MLP neurons of a small language model. Each row is named by its layer, matrix (down: output weights) and neuron, and shows model dimensions 0-191. Each number is 500 + 50 x the weight over its row's rms, rounded and kept within 0 to 999. Numbers have three digits each.
A block is one neuron, or neurons of one layer that tend to fire together. After each block is what it responds to, as a language model described it from the Wikipedia text at the highest values.

L2.down454:503483517433435536529450535460454481604494542581542570541505465535382445536515501483504509555544548478493489509551441432519507456498523438527585546555523414496482554503457430490427519555524348428555480493475535463649481489538488504496531537530517443461458460470513449489590489533394497489454568533509517558533451447454416569498462496425507374517575559547570500445493460561485434614466581535550418546502471461375452506451533460498437562475487567484557622484558417493533471467531488513560486546491482537452530507463443454537469442557596524497531548443482414485489523549444541443
Description: Paragraph-opening word completion. Second piece of the first word of a new section, paragraph or sentence, mostly "ly" in "Early life" headings; also During, Over, After, In.

L5.down69:473426457434429531543474533488486472496536492505454478463524580567500469517549432606404560415585508482539507498506417372480431481500477522415391650507494465433477544497475473445430498550483529435398506471521402474462491520539483480481509492520578572421480463508539522470631437488533497596457582554506514373542510511560610533536435470468421530470504594462498494525476501445528482430542550442524534482565516587570510530470505456484466510511543448451543425567474537483461408597600475465547447564511514501556501572472550456551522488542540553507493482576537500523533482558481492474
L5.down120:531523421533570467460409550515505493482460498556464607516529514522470603515498495438529518479611490415530515385542490540496489526517468445433472595640445542551487523506522513527516453443531253521403600539439551475512486495495432517474507534464493453492610484534545483383571486486404574598507442484483564488491436480526493491494511525522508496537570393406557495479497490485507525546470460512486585505516421532474466557541474515526502463554476496529523512501478462497471479487470505609536490479586474479480489547517468540466482586464466477451511547510432459482453540520600386505
L5.down198:445511497442514389477530418556499564568433484565521481408495517520553454465529459405472544530555465518507507450450425441501505495515548556564466474562451528599469494487458487514494581544549405420482526411481487451415504521486460503501564528542451478573573541411496519559512569493457523524557528413427442407502614522620529463507506460472527451516546405494499526515497421497506419485589529537527516535525478538477537478582420469495529473499452536478528417518478498508613540559478576506464491531461439396466467457343507578585566553515432450576477532478576487456535526502589493533
L5.down216:581466484480509513526533499469449445526516432525450509461515497505360448484492500376640415489595508576515549500475557502430522613462486511462569483466535582499479552571574506444522471488489436511401513467518484534433416555499471585451450608581440516516560483496441465565489558573524440492471483514528448597505525564489526484467476578448574452477530559502463471584455465608422441519531533469482477451488553541399440483605495482518494436503556524474455478506433509603478515482485441459487569523501530576540493501505420521528571481508402492495595456600427448548461489469471530479
L5.down360:547463503512486411552588473472554458455456539550510513433556515420419492451463413526517475566526555527521546483494425499473535470477480435499573561445538567568413447517522531505535567529463381659596425531545577480554496537492577458453475528511477503501444371509520477494491465504484483525454452470516476552520431504511488533476533431542372416546422560514422435519588514562535545502540463522471482457549491456433445577534514527502441437496520490480531606503475509533459587555537542482486461548412494491499583505399590524572475549421479481566379577504482447526548500558504542503
L5.down389:613450547547375475409531488553556478480517490497561576491547553487503486481518504497454534441521495470508537551544528454505466581475455577493586561515491539512476573486542538526484475495546395557445545500379549523497487521508457454483411501431548580627416493510486442536544468507453385488496553476536550445639529531538549443520449451502489420519522563452495538498561569459563543555540570498406568563510399338502481464468510525433398480484537525555524514495535510560455514529470442473448424411585578476487519507449487544511448502439439492480521479427454513516516432496533429487
L5.down442:466522427477592394449522540577454577543481482459528539559514457582516530536520459464520571534494621487505513449456501449534455528505434492527484379472487497400450515541432431515530519482585473430489477565452600475508520401475495494508437568514473534500543546506523514439593563447409503496446538433443510518491430445516455588409523577523423588465543550565545443544467461459481455581548577515434542586425415519496473474502533474442528402514556518515612563487455489469506405544505504550428463485591576470481471477497501489545570533418486488525498523499445560517523537448543443602
L5.down518:477440489495559481459511456484561485462563476498503496477485544491488437565494535522568498514578496510462483508500499549523460480550462575484444539574518439520495526450508542538494422512475358381490555526545441410412532445532460424448537466512506574593462537483511594518489593419547515435457415544493580479552494431475464450495499533511538465413507489507419492518503581552470469563489470556388615443556533568501507519479504445474606361553441532520466464530441542525491608488522531488589457484514537686500497473448469417458570476534553529447429533494451534547458540547510511448
L5.down553:554431449518540496510506531544503441447489525385464448485551492471489446496547503557388555428504445535440581600598489505591464491395442545369436439544522563535547659470543536453513446501470420548532445584550520484534554474431459500538585497416507538494521538474502541574489517542470464531535516550493536385430603555527479531534458491606460555504520459471524524549483483530426442464450523502529498502523434487521450542470505472445489516437479498549482453452473516481483368551479581496582499505509464433540510564441552510514433461452519526576467529554469438591620490481474507543
L5.down562:540560509536472519544499589462445442443558568397589475592443531383593481463422454438462524507508515358500533552405485448462535539513436501464539570493511552438588548465503525555532399433419490517485521479592481583485543541490508511619474464488419457420427463502497552540487492510504492533555493516485436474540459509498604421575562559479509483467440441428462613535546514461476488512500467490488495566503569482460552490592472494566492535546448441541576460439487518535460514524568477558501464505472503588510420543499386474459500434421474480502593507424533525464480546578511478510
L5.down587:573542557540515539446468512466517595470542549522558603477404460476531500448538497403502522433520471475515563502444545554521458456521499432481459644489542456447505567549504488485450547565553559481471427470606434488573478538474502581452385519604541488561464389503472535537562473411465522439461498522534531454496471462581553487497542501449453490476525535496535543456514461484478490421486477546522563477531531561501484517555533441433527513466459428516508402523503498512524457571494419473486639472539577387580440481520521478533543448478403602533391528454454440488449451554410552490
L5.down591:547463477476491488516489512526435532517632566428480516529462540464491467494518454495567521567569550417562506485491474402600550458515524464485491330478533539460544562487498537520435463434510551466562510487517570558495440540576564421446449460529470463664438524490530463532421497475479499447544508531499573538581506518493508471557536542532494464432462537525501529475553547449603532563466496501476461504528502391511495482464505509487480551460603443381583543555472481424511411491463552475487602432572531425460494420485519467464431507470500529553534520492418414492417386580510466530
L5.down626:543528549563517503499514513552425481416458465588552575543597472480529467521529469479478470485457515521437490485493505475468620498463394522511528606439500491556517402447561478468502491450515431470549483567484550435538503559542626468383464611459504568429512409570508480541548465562521505453418557409469554474586493448488465522464525506444513555556546511352443515489459495490587441540456487497583537561494537520491455507437490510473504481526447441474478531556506485564563451603414483443467469549491497437471497475498591595483531531438443506551555498492504411425495496510519452634
L5.down693:479543409479411558520585462615535544473441485503493501454525429606481488403486470425406437599517526462469470422526470522483447437481398478500578576453410565600507547492528494553588571500571469464514472430480556484502411471543489529489467475531397469463464519567480560528516467515502510505482506448477588491528492522401482518539516471563521534551531553510551507419532544505518519497476481490482561559551438507506600504464432500503592510450562413442450527594528522502582468426548430458534497459511486360502487505499586553493508563511424516479448510452413454522542587457535539603
L5.down715:470543472498544546503488554580482494408585431484484484546501502540483451489521581413453512499448492543559456528550550585585418450435526471475445499546460482483507517535418433463533487463529480541464563579552570512433595576515576560485461515409554564477489430559536509462427475492468460534497462582536526412547479435518493510482487501431521455538456526413497575484557551483521540504532497483532506483546554453445401433444606541484376476508561526458536421578427459592460498533470452647538443522505511506487467503486646533540448512414488547414462519459487554436557476482427452563
L5.down737:522571433467410359475474525457544406550524620544389502465533503406470535545497464488452466512529487452456457477480462559525608578521520504559425436464543611589547550503530424519522508555489539485525526450489557526576467408536406468441506532554492465564450534441424493448446487567522542431546548517441429502500481474465568476521407434558491556480490543424506528459532549516517469562498532569570553596513505472478549514476423459521381481490519517551497607477486542465494471440487416502547513572527455513572525521481532501485455504480399513369449515538504549540584551536489534455
Description: Occupation suffixes and periods. Final pieces of occupation words (poet, guitarist, journalist, director, founder), "by" before a creator's name, and sentence-ending periods.

L2.down28:447460558485540527455427490452522413500443466403538445490444530506522484537469551506432522476537512438475493410429532540519450574470596484527503550438544505499498444499519508528465515530482473563469434589501522484514486567556478466584589480458504509341472558476480574542505503577522611509578446436492462418554572525520495564486536540475459487458458564520444588370416544549556466432497587480447556443557524461535467455527456481538455534455472441559451536471455401476526593447478527550524486532493477428503419539537439496587588578484436585473553546489439567433478559584544525484
Description: Mid-word continuation pieces. Second or later word pieces, often right after a hyphen or short prefix, mostly in infobox labels and lists: Conserv-ation, four-y-ear, dual-c-ore.

L5.down2:548497569472471424482524422500597557571561526488434633544561567382499490517619550481528473451457554518504513527474537539446429501486516450484500570443439471471510507452423550529479477498422562466522552566440502434559495530488485473433460504503531559516425484498558396459434535415449482406481502528470525465482570530452477430514492516553486531502565487559432482475524554437464446608462472542557608461517516440525468528599543527494528451518533587455436484558535490472501505402440493466513489478448485527503587568581530516505406459533595499586549575546494358463486449548443495442
L5.down31:468481492502506485432525453502550486456518432508398455435536594394503547427508511550504543462490560477473507409581483525505545454483458403521458505498523442612445580498483500439541536438510468490558436486466534423553488421499514479441578505472481518493510484575476472571551456518484495445426503521497501498533458537489519510459514551513545532576560469408559576496551494451492425518497506417498460603568465531518578598511428468558441490414505469555505519536420490532518532416403625548570537498532495572521603607415481539578578476511477491478454449413576520468486508550550346482
L5.down70:492530497481539497565453513503512598518515517446471441554442387534528533491414509545399457467447543467601527556566525547539457512505573471507573527514404585490580497487559452522541507509539511595455509464460516467381467596534531471389476487472464441534467491487511420463439489510468541494616478429519557505527511554482594404475506492501548516425454462515473486545573548405482512499499532586474521512494439536553521563455374568520432495472574506581517546466537622385468509492492546445547502541581476482343518528541451486462509477506521507404465431521532453520499511451483414514
L5.down111:501459487437625492595548510467451565466460430475447562499528565578585491506447542537509494482516513522561458500500480435536507546460504420491431423500437449504523491435449519559419602552549563515466490500481376521513492539537522558504537499500548429438512576531413512421498551398504502497488589458649514488448444513442445503502495474373448515468496572498510547532457434453401522593504536505515519480428479457561475517488544472534493501503482502484462469440584577462492567576598469491420482489521492431463573404508609486486494464502501482564373534506530526514596549592473477451
L5.down165:521626489494565497457507449489542459465461494429513413442579494528408477491499521563533531443549542494489507567465484507443580561543523556536497444530450564566539495444480496488469518497549480545526515568464434438297553435538522494460558436540401476515602477489545537465522579550580439533538537476516518577520546518446461485563433483499438442556394450354483503589506459551467512484433464583501495451445465564606531563521552451543580536477492566532449453524462455462453473569457515460496469529498501466423476494496486498483438554513570463447456455590501591450451544540481445489
L5.down166:433554472499530496537495503567449551539435404459521421488505470536466509459590491596514435561515548422608482501516496516559420549530507478478551502495474463498502443513550458509523494519464592485530498465462433535491422543536454497545506567496580455357488475532461544485482538443577503530487535528516517650521491443482470528488408428419477518531587563545563570505524560495494493481442481488426510429428550459465520529517474558489355480447480480481538492418493474566450473504561458501446534568469545511447433459518499577525510463561470493458614468707609502517415454508483485485
L5.down182:522680478405412483471474515500433391495499584446494418466579459489466515441456560479580517567522588510500509493392567389584485524467531555467486459471460571572432503542514527460442503546572474508481448422443517519461496541515528504421460462517575535442511554526547538525468467477598421530489459511598554536597495527544514507535500443598533562554457372420449526451483443542569492476490516554533526528545556477504556482542425540468524576530486518572504481538428414539546499524547510518557530468459521522459427414489477521445529424454558472535463470417448563542470458515467462496
L5.down229:519481550508411459491520562576470483552485530604501491542586517504504528422530450404599465445563486469470406506479461529387461556513470451478444583481543515463526499513402518505465613490423516491556448546435501540485470486571492449587531586435538449583422568565489409457424465485527507509453633465519485461586525577515468492510502535479511489500481532491577552514531582480524606523528533496538511501497413545553468569449465437564495513473476511506322478511563500533475454477526491407508473497468410520454569436589501462519605503454453517494556454471509500413474505486481520407
L5.down430:481559483508564491506459481497438597487447577554423526591457578532477572539518479635556599528497449482544468563526443429508571485511443543605476392519473465450453524564451543558547543517347478485492366519448476495475446412488519506540445564454435526479514589526465485552522518528535557403485420465477452542567438491523474514582500491449622467525613517525450471541485342522472473411522455497478459545506442495466463462547529497497547515455556540513503536534537465603510437568525453452421430589436488491476496509489488483547520519485499515456535491440460481467542495544527475527
L5.down445:494491567488503475573572559550529599524531501445504487513587513419413600466379437537454518562621477494477496502579493459512472459525472505431527498548420458548511479460477450488414542500488521491552451436622499446511453599524544559496443438534530408476510504575497425447543458468533555548449498543454579498517434590509517565447516585520484453501491454488474477525570475459509540503513537473442503528517562472535463428511489501571512509281479514444513487438398532452451496432560491530448535525508481504550486511520532526576427380469571424472479498569581516525542420488512545516
L5.down466:409526452492455495468496508599390568447423467481486559525510540606674478541507520529588495436527516544588484449481565463449430567438473534541528546448466489487443516410524550437521473485479480493436529558536478429532497571467472495478495482488606490448475403465431451547542488449503524503410503406578520534536509548543427529486456503559488519529538458472613455484450600465489514499507630449495535398512463516596507447448493572441547536519487490466446417480479592521436517454546527597558545448524497490530450494569560522480415475516434506489424491477444571549551532497437521525
L5.down666:453499530444524550521556532525508431512442517544525552502577523478434369491517556566524477449477398456484508462586552386471445524550485460473466514505451471493437523463512599459528552516498608564559450466490452525619507516502566568598439498502488493500387463549519558522504546528540571505483448502530444449405544561494546534474553502492458449527507510373400450500496519486467487526541414506575477502493359455479485460587551401493530460471453480471477441584542530606499441604496458554566462544452473492474494443556495465507506509552462470518458561532464359530565561557502516549
L5.down708:536506497450490540470398503559535506473512452563503522578454440548484521378506549561572515469457587432462522606543522480435530586563469458500575435554551552540515495539492474543486500477510473539411434551419454450407480527485532540476458483438544534468571533510529495506461534518524415478498489426539483639409508421587561441542507452453484647576459498456420467516523407536442491541434443483544472522544395512483541483563504481460521538451569590526368483470506470556501545472534530531491459479510512471488505529477522436436479494481514461605415425472451548594579549565485470528
L5.down713:603464501483504504481475565586541538490544480457450471531414550525541531462478521487603430562488519538474489456469575549536577562454536540541485378498510503388459445450511465427471464515431464484502553525441421513489601564525471470456549412441476511493436532527507436522519490485474515545491466475594553415520514441471521496518567392456591555448491497456548435518482544479498544422506555493530486489509524439594429419603479575453505460527585538479486469499563519571511496541582487470448459498570435544469511410567322497500418449431529533592522539506457488524603448517507454553
L5.down739:548529502495547529450467495534510425535460507504564510464480545502531559405506485589474517468498517506435488494437447547484482551572554439475451568474491508516531514411524497452526500513497554402558432570548490542463481409444493505577434530607432469534511508555528533573464533421444510481537544450510463476447551500554424532420557394507404581487536497586613446578595489522390498479487496471556498593556490439589509527538434486465495508461471471561488453505599518442413578509468506459565537447424450430471496530513463566499654536500517456445480596474585477537525487462433482403
L5.down763:538552481458408513527498463533469415412509446475426374487477467499483503531523495460412501382510509455525498517532574447468502441506523584534523502461546521495600518523489532456599437565472359504572495458504497545410447450474425579518572550432473536506544386470486520387483436504493475453517436576500477447490540468518600561586535410532436443625513478516477485525533485540539508499551526517528564589493536480452543542382569534470513538543391498588482456499463454538455554542504471450445494561450434488477566436454522502515511530537468491585549554542587493474525500552465576527
Description: Infobox field-name starts. The first capital letter of a field label after a "- " bullet in Wikipedia infoboxes and table headers, e.g. Postal code, Authority, Founded; weaker on mid-word pieces like Instit-ut-e.

L3.down266:455555568531490399487484516530407506535498478485476471528552526518479486373516552610467493472522518528501425519426486474502454518407457511538450561427524485508458520620534535472579453471448502496515462509440504531449489472563443550493425444463465520435424562540447591537540488466473562540548496504497524591441527442537544550511520430411488459563578517418557419453449442527513492595416570479474497507555542589521469510513483485430444509549531505407520473539502488407549574478492500498550533547382587512486474499518483535573616472463501560486370513405438592612458486536517509562
L3.down607:506493507422527462511550524470422547436526463471587433465406437489497506551545502441493499497364585446475435514627528517444502489521608500477484462595405516499479513480521548473565504544485459463519508580493548520518485597467539536498554521463459537672404496449527500433552459489502447481489394393411406530553489455572516498558540508505504534566489411609493577345536482525575489497496569511446487462553550453535530553481475523451434641513475482444468443461558462508427494464485477556497537510516508491534542487491558508485502442489470471518569510519450460529543468508507508592
L3.down639:522637472435434538499535504490495471506522488523454457556566539534465443558454591546575473495443491495459514527479606484414506521463441537562462479450511556456415516609468486536503502458508417558448503503502540434585499430580514461544542449562559712491504453451529476467550449521548531442456475474525518476523450541521418524461564579378463543464401515546476490426496496518511466503497445502422474558444539490467418537528473514493472491463599575420439492545485459517521480488457572455598601473483512562507536546557539548461473503492441484557549458485451385507483515522408486428
L3.down743:483527614561497532522507463523517499604463503476509536572521428470528561539439602499632480456526451491464487546579472520477474497519574509416512453478553508467502550550456482519514474499545435496501470469525438499556486478521402467504568426491418494460455536509516484651535496534474504464521507438478502521488497465625610506550413577534482606485415520429472393515506504575601423490600561458487458487589507513507486568511504445520441531383506513507508504565547404348507595493510501494470411503451440546485499533493470405459493531459477466449417494412465537520555504487488512454
Description: Infobox field label endings. Final pieces of field labels and headings in infoboxes and tables, just before a colon, pipe or ==, e.g. Fac-ility ID, D-S-T, Constru-ction.

L5.down8:541535503466467450511492388540514523401610523474398544541494437471432582448548517330510474492523591527516485468486465542470547525459416429430414556543470561521455448533440471509502598617465439489459507435533442503426474475513504478525537550441491492494510568558477488427547494563490544526473486498489505503448427443586538479530433451498467550535496425476563540460523463528489607541545554492499437523576521558471601544526463581520567575446540550448524477492446544479470501587496496533575618523493469515525553445488437514543496500497490484498451534419441579457485500445538497339
L5.down27:502517444495458500617480568472575464427538487481575482507378449482554457407398483495496560536529427460449538502480524560465430498483500435419498401514580487557627464578459486481479473521468470489537564532525573477567526597521459530502488471510496508574511498510453410595459444513504574503571459489463457458442549462571500442528523472497509566529523542466511470396460587501478505477592480586427522449467512493423468519490570555521500434515515634537541562497514450509456507465513547493542472507511512525464394428526403436520592479445453526407510479578552466460502510560645552515
L5.down115:515477535446643528408505476531441521460464493519494361519488441547545524547554361489554444564505502544489480480477483471457601471480530496437355525560584547587515537484344481487532492431587440543525495556527488580520519483517453487483459525542528425506559506603485446450505542485543485527510515508545551490586571427512495445604461475453443485535448454526496476502382575508496516520527588527555465547521435457464586532524561501499588545527476526389516494589511546460436457494527421508495440482502488417567458464469444515562497509495477545491481535368475453482519466477510465517
L5.down194:551570566439476494464608440438493548479461522551546490495449530550530441453540590453486473535587608398488574584543521422464531564542472453423555507500495590485512514455491467502496467554572437578454483513516482478475547466566531448540453477600502602504473520557509509538479454507510523559430532481522530534500481500591462430555458480501478502493496429537545522564486558407488517518492469488592468581549606460469435386505503489502461512526497566508392422427468530596462486558462487495444552447447515444469420427602482511481442451499462472559414510515478507424588469457353478471
L5.down233:513503542413538482503489512477524455501484605511563509492537452522522405496558563458474539505524479538439523541609474473535534511534541495474574531502615471491557500569511518423487401508495581499417438479579544498508520454471453523554537452476505543509579423463501489565517541537498505514483449549585411368493441445504374494538509486580437577486495548453550519505519451512515496563361561486543531513449534405461525406520453438536542451574501528522389542560546472510500351425477407442497512514556504546529422489512425494480592582428495514465414428512509479450494526586530520470
L5.down254:546408485575404429439473531515487522503461531503508488463548450407422428474501520509443490490489493480459549482559429606422410469417479466452484567469499535487455606484492450525517615548566457540486518488512584538511487467478464592501531458424427504502458577479507457587488560506455575490459501449536484440434440560514530529419551545594551594545564487477473552593527456536518478356556534558443556494466439550495568551471517485477529448438410503438455546527510481393512510432437509458537551611483496545590548521479486428530523519501537456548544440453523545456520532578550437553
L5.down264:582530502449535549535438460565482499468467525551547552486469451412564419439496384507436443539543563572451484511438505443506560588597490555507453543480502417394617596561547508527525548511536522515493495444574453598430549523499534477410427513514644495458577580424479514423502430507411468437493456476461564545477487432559555518483576475516548494443499506563471521472497507563483478468494479520551471490619597565417471483519522502527508470474568496464467544468481544536525473463535496466525424523493556456439503479487524531543534404585453513455584417455499410484484525435479442466
L5.down267:489527495471597470344481470562466492485548491549487581505445511501455476433501571479424484516598572550468484461481504460539573476453499448468399465458578468500687507564488429548548541476487481433490525495525490482476546502520499459509496456568484556522424522504501602559532504557426568511512461499472529481395547468477481447483414509479523492589413538431457533480448521478553488473504496500532644572469485548544504442489558497500480510455518596430547466403457409503480537492460561533587478389444470545545513489558528532558600547486514453481469469466610487409501537565463496416
L5.down452:481558495454460532498497520462592521532496501532454558508505499475521391565432522580565500533503543589439451359449470579541504448493500465506515496618490485404498561430504494388523468424526496512422452444532449455525429463574499465531546557461529543565415547538465582494544429579493471496546536467490525379469473615562463424517497484496482498457488509572466473595542513506539421528511442452449538471493596570546465517511450472529513458531513435496429428518447508505569576581491418542452525423402493584521504493537484570560605500488479426459579489558471501460519492532569531412
L5.down477:527532500526528425525426427449614448531471429444495536508533434433513482458536477548564535593502605481540470499404434538453557451465412511518547514519548492392554526466527394423574627463521517487528465517573551515509425604442551581515534476543431450536505463584450440514483501529427483556481458513389471466509428489497445458536510499449514566498520506457466546479605570531504510560518410460501482515548499560476439393535529534485500546452490532511479525502462511501525410503491458447419555478495587459574452561545538643556488450398470578579488505450468458489513503545542528475
L5.down615:419490498448486517493468471496580510500520521560549494533491497536510516581393487525372592575535481549447505494486542476584455386441505442532448463470527548495563472515506405550573479497517546464620550478586565575467417387532536449532448505581525526492565564408455491417473523410474407464521589427518493556462565450547467511547469570491444546472496534557492435481504457526558457423539447546547534529606532557488485527473443558517508513413470521510546547527531471423495520411538492428576563434428495474450424562466495418566554454542528553503519491521520454463435501460571468450
L5.down650:498419545546519480462470545492403488467555528529480488490528497534471519463609465424443509525484499524553541508488498485446532406524558498502485417551550565542541546520401494534495484463490487407412511505428563561507542476488502505536378406554520431372558465404503489557505451392528459523500572529554555467437508534490455508437493501561495567614534483465449576441603414525607490403511461523440475459562549492501576469558476548507629459498476448491522527531400481485449505527421513472495562514488415501580522561470503519499520576403536535494537499606426506496534466434525524587
L5.down662:502539489444455440442457444568427501508445491450518506416521442497483499481529441457589456548529368501562447455492498491563516509426498477466493572543558490589595535464476548517488500612526431396454586570483460432427460436581541528512491481445438501483533547496541431511523505539459472546476505494450424549407566568435531492506534577525505513496524501572558487439555481513568522505568438542467595504498553508517527564533486465549634430361499529452607448467483542452566531491574540551493461482539587455475397513424541550505462466451502470522520471487440492414431476525522505614
L5.down716:461481519484572494546537470468440579508515457534413541410490520434447512520503471489467429511495385560485474389519435476489512486521540483449502530500601543529489548506514515462441407576501556513485478502536509511508483513568480556509443554519507550627503484519566418568557582521501591511512579434572420443521557447468515467543446509553508436494483506451460429537426534481586502585418460411384495502504447506518472436469455482521477538596515494504601535510609578437605436549498441467494502540523509593556553468459482518469443476437525355528465504460426530478526538423543581432
L5.down740:474387459471439547490519522469403502460544501482543476479476598512511487623472477482466379568409489491499486536407503622446537472569453616481531485554417534495552592455540489599488455569540554481499500461550475526428509488552516551416540452434634480478480581512491535490438422435469493537482543504479473499510514491585564561539485426531519430504526517544564574465494591487495459474502572552338547489469545528473522524495434489543522510494456510451502503476558578490474457503411430590576466537488523470489473482550478480498435556544507467529524380555482564433410459490519479535
L5.down742:543511554480557442486533474635552463565444543466504517502508489548489527573528541483416532486460491516477477438469514477508568364487415546499467547505521480470497551387540570443492502425474442484552519534550450354522460520482512440514521452542461451559477603494550481365495455481574525559464495512509488486443547534504480401495483569417480538563472466600394533567561439560555463498551458515540461470495598520421538412431470463413530522539579537479511486525480517442545434500469493464538451460557394511526568524591521485485556532452479486451564458458519538481476519583645529506
Description: Paragraph-opening first tokens. First token or word-piece of a new paragraph or section, mostly "In" before a date in biographies and histories, e.g. In 1943, Initially, American.

L3.down13:456530462524520479557455606466547485518459515526531604466467551429495448440522487452574459539534477492463501469491514412500537447530488521535595517542516458540567499508560498478505484504579502439530442489521558586519357611505499427531529460470465507434505503523606499533460484556494470434447424533491462514544505456540482486379475640568522485547443569511560459486534548506450467499467521486503514547552426452462390568462514437509537555461496514433552505562466466565481446509588485459449465492532467550437529557414503414394545511382556544478576423467546519474370568520583560562
L3.down113:530551585457507452532517500562552572443509464473531508544547441493485425559517454553497519474507454513498455485510521403548459448483524572546426538468425473530541627524560497536475572426366493569575474530504576567443532490507451459459470584528472515434574518533534466505433555520586457469463407498525489565523596388467499438501425536482430418560455519415452522513528487546494522419498497614411540439511520570540466498472440535553495619530489457522424479535528404414464469533573439486507490459421450535575571476531543473492515497571525500578537456519482466471506444557477516382
L3.down517:454541548433481559506496598481502567417615522472547449500537534481468391479535488517412590473463511521487477390483568475574572419396513466544439552551556409458586495420467561529497503453511532457519546539497574506584499521575511473532539456538561498530490471497518478558518566541415477472412563532498531505435484538522509474409475521464485468559468605470428489494461492556416584498558559518466427548487509463507494495451486444643490501477449574486472408525469440500494415428523522481511535492460517473485534568487386489449480504453515497588513510438561345440516567569528528521
L3.down653:418525521577424525470457561518532477455499500537489456566471451442569423471496536439532531543497403424473537451502550421523561448472492454518358579548455523561521482467536508498572504486546550533539444459492478508534492522467496426536537429531588556533449495461524462517533525566466492450484508421451535415559513422566440482393512542651518545499526432581485547485579447509529452491604504533530471510486415490513587599547533442524494436482474557579550425473540465489533571461434469520540472486457557522529495594493533450426433432506553634470551520526433483492473397519549508413
Description: Sentence-opening prepositions. Completes a preposition or connective that opens a sentence or clause, often split into pieces, e.g. During, By, With, In, although, Following.

L3.down208:509570538573514493482525477512566516538530490437526604567445423509504536460476443466533568448564445488540605517425435479454548606483443454477480458489461497531598436510501518453512419526515554564477443605534466553531388591492517499483466530531564574435448562459540487496439419496531518503541507518508484478445429530538488369582458537600550563537492519459580472517492491437479565481471554513506421516497456511450442551526519557508580513589587511553477506548516472497479551447468543438486501487561522429390455538532432430527385560524412509454414386511450516447486508497545406487
L3.down256:558499445474652428500563439530495526561449479510512543413552473458584593530546486462519506478605533528410534479493470509450353559556481570412513579403469560448440450545513484542491512519527522452507401575458539477492503491524614555533514547553572521433454523451502527401444519414438400515494528543561538417590573510468446482479549557500446478526471450515470523410511458461544550444536500525455594462561435521497485540497517551513405486531515569494450519550498454470449568515549523519531457510430559412501562545488469453460509460508516554559434536488461441451463503517538414434
L3.down612:573505431485528510453575630549563531543578496446538528524473494578493493524474507498544527366532325430526494547506566481488446460525488525491455574499451528571483469507533506544594491420486401564515506494561528496489471445499491417540406548471553515539495479470552476530448478447432463541405493507506574459464489488532572564461556516513523514473545447429454400483507501497430479489468442512413416582536422471545465446494519497492519374509486517621571555447541512538526452472515496523485488493546470529407564453461540685513516389560489512496484451463478518549507525445519498561
L3.down746:450447462441502577478476530507471494619421500437417547525532576523407492530536543512492444548519454430550502517438421484521499467420469450468526507384466488525506596440539469491523430502504436529453498593568535577500557448400583503478447463532595492540568558494467489513487566516527541533469431602554537478570498529500454547520495582455496510506523534498420404526422453512453510527430472567490509547445538472571471533573483529454475522566527510621507521445471445456531385533621591486399528510494483572449530486468486529467449589526456461436505565415494447534525487386530511550
Description: Sentence-ending periods. Full stops ending declarative sentences in Wikipedia prose, often merged into the token, as in "politician.", "RBIs.", "(NFL).", "station.".

L2.down722:537409438482436561557527463531492470495483534559410626492468491427552476470450475501552496506532507509429522503349526505596548504557521466527492557527452549447555417452586457488469494579502495492491509524596559485611444475497603407388489443458516552545436529586517480429491490534524446638508460535471583526547451437464452527462562407578450540539486508385444463471449475468515474519491502421593484575453528504557503513428494446416581474571562501511456550504479478530568467540475528497540510550489548478453539440552480531484563468400447519475449476518449563555462544525514536486
Description: Agent-noun endings. Final pieces of person or role nouns, especially agent suffixes, e.g. player in "football player", -or in "Governor", -ctor, -ists; also -or in "collaboration", "favor".